{"head_dim": 64, "norm_eps": 1e-05, "positions": "rope", "rope_fraction": 1.0, "lr": 0.0162, "lr_mult_qkv": 0.4, "lr_mult_down": 0.7, "beta1": 0.93, "schedule": "wsd", "seq_len": 768, "steps": 11239}
MLP neurons of a small language model. Each row is named by its layer, matrix (down: output weights) and neuron, and shows model dimensions 64-319. Each number is 128 + 24 x the weight over its row's rms, rounded and kept within 0 to 255. Numbers have three digits each. A neuron's up and down rows have the sign that makes its largest values positive.
After each neuron's rows, "fires before" lists the tokens most often just after its 100 highest values on Wikipedia text that the model never trained on.

L8.down117:092126148164148103113159151104137124166130163192108134117143159115141109200149113126119093144149135112101122088129119143131135115104124113138151131162132092157090130114132098131129126135149136149130107107104113151096068144099113148099123128101143130131135170091188081111131135111137121127126090133129134157109081176140148123089096132106103137113116113151142118111157109107123124127139121136135142135151117146150140131141156095138068119125158112130127098144141117109118149136111125135091169109061071141132099116142130115109121076154165127113116128141196135144159140136150115085142100129127125138146117126136147146098143167091129095140134098143125067120120089115149108084132092139128125120124167144137104103125125115164098143098113131129111132097114156118122101154113066
fires before: "0", "1", "2", "ado", "4", " "

L7.down94:108107170111147133157126090136149132126111140142121151136162098174137146100152117131114147147155165115108110116142095126136156098157117098156131092131083105099078191149126071132136102134163137088142083133103124060126092120147096136115106126133124114138126152073129138127162134129120114097158163133135135186159174141172121118133127135140090148107128091132144138128132131123147122114103108142127118110134136141122096150175163095105131133128146120134127126065130114108110136113130136101127104142124158156153079110072138155105144158153112118099113113150135097124164145101130116135083139169119143158154097098085179160124159128146131115099117149118074107153154130121101177087130139126162091146145150123097115152158162144099158159137141132153129150092088103119120140174123139
fires before: " |", "0", "1", " ", "\n", "2"

L9.down602:143144146117156127124126131130181097131122130092183107090125129118091178077094107137123148116175162137140115091146132126117158143081105108108165107065117096104116094137114110152101115098192104127123151100109115106160142131098113146167087145111155096125179169120134145131145151136115090156137142149120130090162107115189150113117130067083099117149128140097114134097133143133155125110138149155111166114113150137109132137117141153164122108125062117124124146104114161102101120092120140101082121137153134124147118139144130118126123144119136161164149136106134162123143112118105061147094153149123109137130145107100100159114156126127118140151154099147150108141100109153116146094126128067072127150120083128112134141120179114121157081131150101118140114129134111187133164152148086
fires before: " "

L10.down789:142110145145111150158145144115111093190146165139163091148147148160125103092099129163128151129101169140112121129165162102106139077127111098102131117112073171130146116142116155135135092158160127082120151070180131085139100171170123074139136152118089116146133126130119135106148170056132144097141133107136136156152101151126124111143144145154108123157072114135133157132119149140152108124119092140144136158138148127112097081110096150137133139111147194145106121105117121118136125157123123159117119113104114119097120119116116082130173135100074121096103159156132114148130100102097123121113142122107150099112113107128123122119153117117150094111147085126134137167118127109103129105158119150154159115136114109130121127119159093150149160138145131152150127157099101106131109129106149
fires before: " |", " born", ").", " |\n"

L7.down142:120093133111192129154094128115134122054129130126127145094113124132105095131134102164145110141105197099089156130104140148134128118075107129134140100104085123130180135152130125141117113131133140105123124149105131119101127091142148120171106169132151076117135181138125085101140126078148102097125163094190113127123155101120141125130081123098097143116127146169137099156139150111160126089124118124141122118134127107142174107150143119118137136111125165095136104157071111109159124106144147133122115120131109095095104153129126119148132139146152133130111164112095109068139123102128107123161135113140127117139121138133140063077130099148099094119105137136119136132143109149150134097144127119124131123172116104145129120105149143103091148106168109135147125123162122123174133101136122
fires before: " ", " the", " a"

L9.down489:158119138118187124109144136146148129112089141123164151121069126150123117149151112127120122100113134126111137141165135093116159158156143121119148088122109101118142138145118127140120142153139151142135110124152134150104115115063134140109104123132142134114130140140111119089139143115151156104117110148107100091129175124137125130147118181083150115087139065141115100107148183149112111122111166144090141122076098145130150153151099128127120129103144136097137126101138138122106146066084124185120100144124142121146154164110130134117126119134127160138118183163151174116146105167152092166169076117105126135161120120128123141154112101146103152152118114147116084103112141137112123122100157085126158179145144136130113110092121065088127117130121106105098130105119114116139117155111103
fires before: " that", " \"", " to", ","

L9.down886:135109090080152104128113117129090108104168126140105139153103095141108135069120117097149118117132138109152141130149140116143152116103101151127121139154146120101153162141136128130149088078133149139140146117115177145152160147103120179145098136165126143101118151131097112142136146082078118126120159133148165135129113148096144125128147123151101122168135132113154139077113123090138115124113150095155116122131106124169110125113159102126110157146113112104113109146120143161093147153123124126144118131097163147085100124123173131162145166100156126102103130161113138111112173150063178134127125105140127125080104134080107115095147143133092108164129103161143142094170107111140102100116152130123117141144155133172160108161117163129095144145121104135139145129112129124123119123111146
fires before: "20", "19", " and"

L8.down775:170113144114146143161100108092152110124142144114129094111133109113120158086100125169146111105126111105144120136124138171160097143130153097101114175167171150135146180143120144113083102104158111124116142098137144103139108120129080171158133133150096115132159125156131163176100163131121169138128093137116123096128109149126128083127124120076137138141148103113115149136118136112142148135133101171120100129159170121152104097124135142111151114124114120120113134141113091126134118158118124128114091183139119129112104102156134102089107108088129127122151124103129126119103107143100130124157135118159075160144128121114151121124109182129147090110105146153115108100101078157133119159143121130084092101108166160100157154085101130127130124162128133088113102078118168133153101122131111
fires before: " ", ","

L10.down350:109141155116159128123155194116129139149147141135126139143163168126068090079099136122087125142118125094110094102186148102149141126147178132147142130137091155138179160116165130162137140082176114127104124076161176128120085131123144158167098137117119192157108151127104111118149153132142111134134153112117116132130089141171136148142112139147141120114169156102137141131134134138130125159122125119149169146080110162109142119086163167167145170113108132123166128124130141124153120117147083147145120042176131144109148127124105107119112081114157111160146153134141105150118164128090119105183136146113103113111159119130089125116125102105151136145140118127121109147137151152130097114111151109089170153108098096134139129134149140126130154137088172090081164178135097160147118107109095
fires before: " ", " Singles", "ur", " |"

L8.down293:108148157109129118120158098074130138091108049124170108115155090138122092112133137110146146151169141089132102131131116139138108146139136117147089104129129151154177103126105105097139142112085116110125096114166109130113127130139142155123140134108135116104137116123151085110100104144084106121151083162114147105116164122141127131129088108117130115127097094115137105169109105142122155167135145169116146127095050064150103117164137150118159146105105177175156124105131172125123130110128145115186121129149080166126088041128139116133095169148096150147164100119076127093153112138111154132106099122092125127105142103173119142158146140118139133130100103120134134142112137105101186121172101130136117156153105130165081102140119144153134121095110123131140125089149106105163159144136172
fires before: " ", "0", " Goals", " Apps", "2", " —"

L10.down209:124163150160144162100106135107129165118122161130104136113140117098115155159083135061115127148146133104141172137114137161144115139135117121162136132082166098125103111101140104093129117125159146139092107135121168098147135100149101096128108108155106127168133133158145155116173121107123092112155153173107149148115112122115115099176125138106142102086113147140154120104082092089131138131138088140109148158110145134154167139108101123102190121141107129100138080096154091137161086168104102152101156167145121097142135153103116133119109149125117123134123169129114168142139196130112148146117138126136117144150145132124147139108119138103137108120143145153107106140151137130183095121117125150147122111114112123128144108143117118116118152118098127136159149095146153113142138183117107
fires before: " ", "–", "22", "2"

L9.down1163:121164125083099143135154137072069155162117160131135082151153063124116103056140125183131177136098137114119112144130134153136112117130143101118090129103124104158150177191090128105182117106178116116132146136114123153143163109151098163162183142111094098144172116098093133118158115117119136169133159141117128119118104110165164128140154093085125099123142125104149165149125105095180140136137132096121155120124121132130132088148146094129128145138099126137137122113149140142148121127102166158154151140128132140109137134136131191095113121087119162127159136093145132087137135150067152123095132143099109132128118144152100146136107119118085118108084149113115127160138106122074148110164109121126137144138128156112107160159143127088157129147140141149161137112108126079102123104169092
fires before: " |", " ", "0"

L10.down479:113113107100147148114166135075125156151106119101130116154125093130099096106072142107114161116142105103142156133135118073136149165137122154126138140108119118167126078131122079132137119129144093125144106117127124187123148082141147125144135086133140112141126101111142086145138072126138146119148148062130140106158135105142107111094128141117127110101105119139113128091132135200121141144172093107120139121181129144137109101154138106150125088135165112072140142119143116125122117140134092134167140115135125131092131156129152134078143106138108155136140128136159171136133175116106118154151116116078119102144133103094157155137141119136136166159115121157127093078135111113129115053138147118117114137096093162114147089184118160112129114147108150078123158129138125135115093160090083
fires before: " "

L10.down1274:118133112127133146151146116134135131154103084160119117122114133111119129100119147114121123145138139132138141123101129143126154093166108157119140126116119099081145125122144091167160118114117149130132144126133146141147121150139098113159122117138130071129162141063130119155132092136140139158142127170104117102135142120077121138127072130165114121144113111149107148126119070152141125102100108123068168124164087139166129132141137138151114179130115125147124139109106144150124087083124119147159095106084176129188136167095126155104072163130132102136158127131115130075138142139099155109124105143120120151113174124123138128146149149163116147125164158146105131138120142113155161148119119131101097181139159142094131126101127136167150125123111160179117130076121157150123136150150146
fires before: "0", "1", " ", "2", "3", "-"

L8.down971:129107123108090114112144091133122147158119091108159134135176160114087153109136137121155116100147121118112091163172118083155133126136112124116148096103083117133145116077153130142120131095110132141130174084112122098130118082110096124133125163183115150130147147104123123140106112092139136117135168107120123117155106165110136133152142146156079146165112126127096139154141147086111144138156121106129121136138103135141154150136146175132076163123131149142135114108133151115069101149119139143114115130073093126159147115133129110135157114146143137157146129094140156134203114119110140078099162124119138130072123122108130116118110118122128104137088160144087105143125144149111121108103126120155122144126108147103155146114114111116139150117162117105133117124137160085106162141073115
fires before: " |", ".", " |\n", ":"

L5.down673:114137171113148135135109169126122145131151110096101098091128130139130151135115166109157121130124136109114131130141124144099109128105139137135110138128117119128137133114098138129108163134101154136172100147096111164137118139057118172133112134171120169065121133136151092144117133060105094119144183110119119130155114123105160095116123175140070116123114123140097115075148095118085152154157129136108148142163140123120142073091160144133099105132146117138127159160109132161131129124123117122091113118110154085120136136120133128112114168121163079147131102118098092136164104115112129133181142137122124111059131129132118159128148163153148144107153089106127150149154118165115138113119161153114145125095110120162136140085096137129124149147159130126148094126154134132102137161092148
fires before: "20", "19", " ", "18"

L10.down1126:086128126130101139129149113158103123122148153129155119188114138136130167124064153098138109096133143131124141089133177068110092198140114119161133134124141115139107113134107116158142123105118126144150147149120119119114104130156068131173159130146117106113122143151097137136120148150144119113108154135161112124144165132083132139123148141130108163133151133155123138105097139151139124110160125147097158153161105162160167125118090112094123117085154070146125129109100114109103145120104132155150120191115170114144095152137128132108111123124117149135155152094109138126144136177133135165136121118120155141071141127161132100156145168157117138148162160166134144130143121105154117127118148141118164162085106133144136079107074164116084138107132099111188094138131083088167111084085118
fires before: " ", ","

L7.down953:116114117136093069129117169111146121130078136092119110141131120098116129106084157091102152091155126143115150124110095140113079172130141158161169086129119102175151137104117099156149082099117151130110135158151096138170123129182116124151154106112125147184147129114167127148140114129100127108114121102150148097139128126108123118136178122191130149148128116134097135127102134157095122148147094134142106150158092159124119137089157108132093138128126169148125166134129143131116136126177109125101166150142142152099129121115158078085112138105101130141152136138117140107097141131120136132099152135099139125084119152106185115144116149154110100110138098125132149137128131131123129073141139124085143122109113119145143163135090147094115115098121140142115080112132117143111106153121074
fires before: " ", " the", " by", " BBC"

L3.down1055:128088172151151140128101143096135145120144112177138144165107129128092113138157146100158105136093137139096127170177120161098151116129135120085148141107133144107132109144143119113176127072128146173121163083176136131146129162119124158135154138160128119122114092131137125100133108125100099139153158112109132109139144097142075151097143153153127142112139178127139077124114149147151107110108131102124096148122122111113155122164139099150132126159178137097129124120158134154111163149105156145108102135105121164069097097164123108132124140105098120143137173136135115137145111105100106108140167165150122081136147101099114110110128130150132134149145146136127137123135108160158139133109087141115090118150125138144100118132073096136155119142109106072095141101136144156148073106121095
fires before: " of", " and", " between", " to", "."

L5.down627:100189156131082125175126129083147099156136146101145112136152124080136166130130132146098139145116125071081162129131131124147151154153161124121174171107139108112127144059157096081090124114122144158153149137055118137133110157137126120139113109132115115124118125129178110138123194160172142106148092134088093145126130159132129078125120133124148115154131115132096084114136118127129116087149107137136107135123076121158131150063147151112112135154066123124084122157112155105128136147145090146084096121103085162069120143133128118111155136122090117145150121130097149123122148143108125143175135108138161118135127123139121123157154138128130118174121159158118117109099112127131145137110109081154186122126157089110131116086123115128103175117153117123098104110138113151151131119126110
fires before: " ", "19", "20"

L8.down445:126125130159160149130131152153132118134089119107116111125126127131096156097153096116146145154111071153122086081112072119128176125151159143171127134121103156134157107172147130158148117120141128146110148125145125138120091094135135106146110147135133134168083124139149112105152105136105112111094122128143096120125107153135117096098108133083114171127119112134114115141131117147128136128136120164177107123146176159113128142108110107154112156096124105088145097156125161095143144093077119103127114133090135146127108081191117144103146126127137122116121166144122123150143102144157122139128111119129131172164138107127165133086101121120123130165104104116149113125176101181166141124160144095154146137143175117159116098162114099130135127112148117088138167132122144128178149159133101
fires before: " ", " \""

L9.down145:105111171118117141134104103104148143113113151091165102135131145096146128122126162154133122185122138136121146148114196115131149145092167122129136138109156108115137146142149125139117158110125130152151108137125112149116117091160123134157127153111078105132125152166110133148111153118133154127161164133118140135150094134146100108176122124129121106103121128132131150130082134104122119110133144106104178158124110116144156147099170085119103125135122134097099114095122117135104155162122137163134097166115130148123155155159133090159129123103127109113157127086114143131155115152126129171166108150142118134132115147163111110114089210082144141143139111191113146062134092140103134152165076100179116119133126126126174134119067117136148099116144089137114097114107140127111123152133129
fires before: " "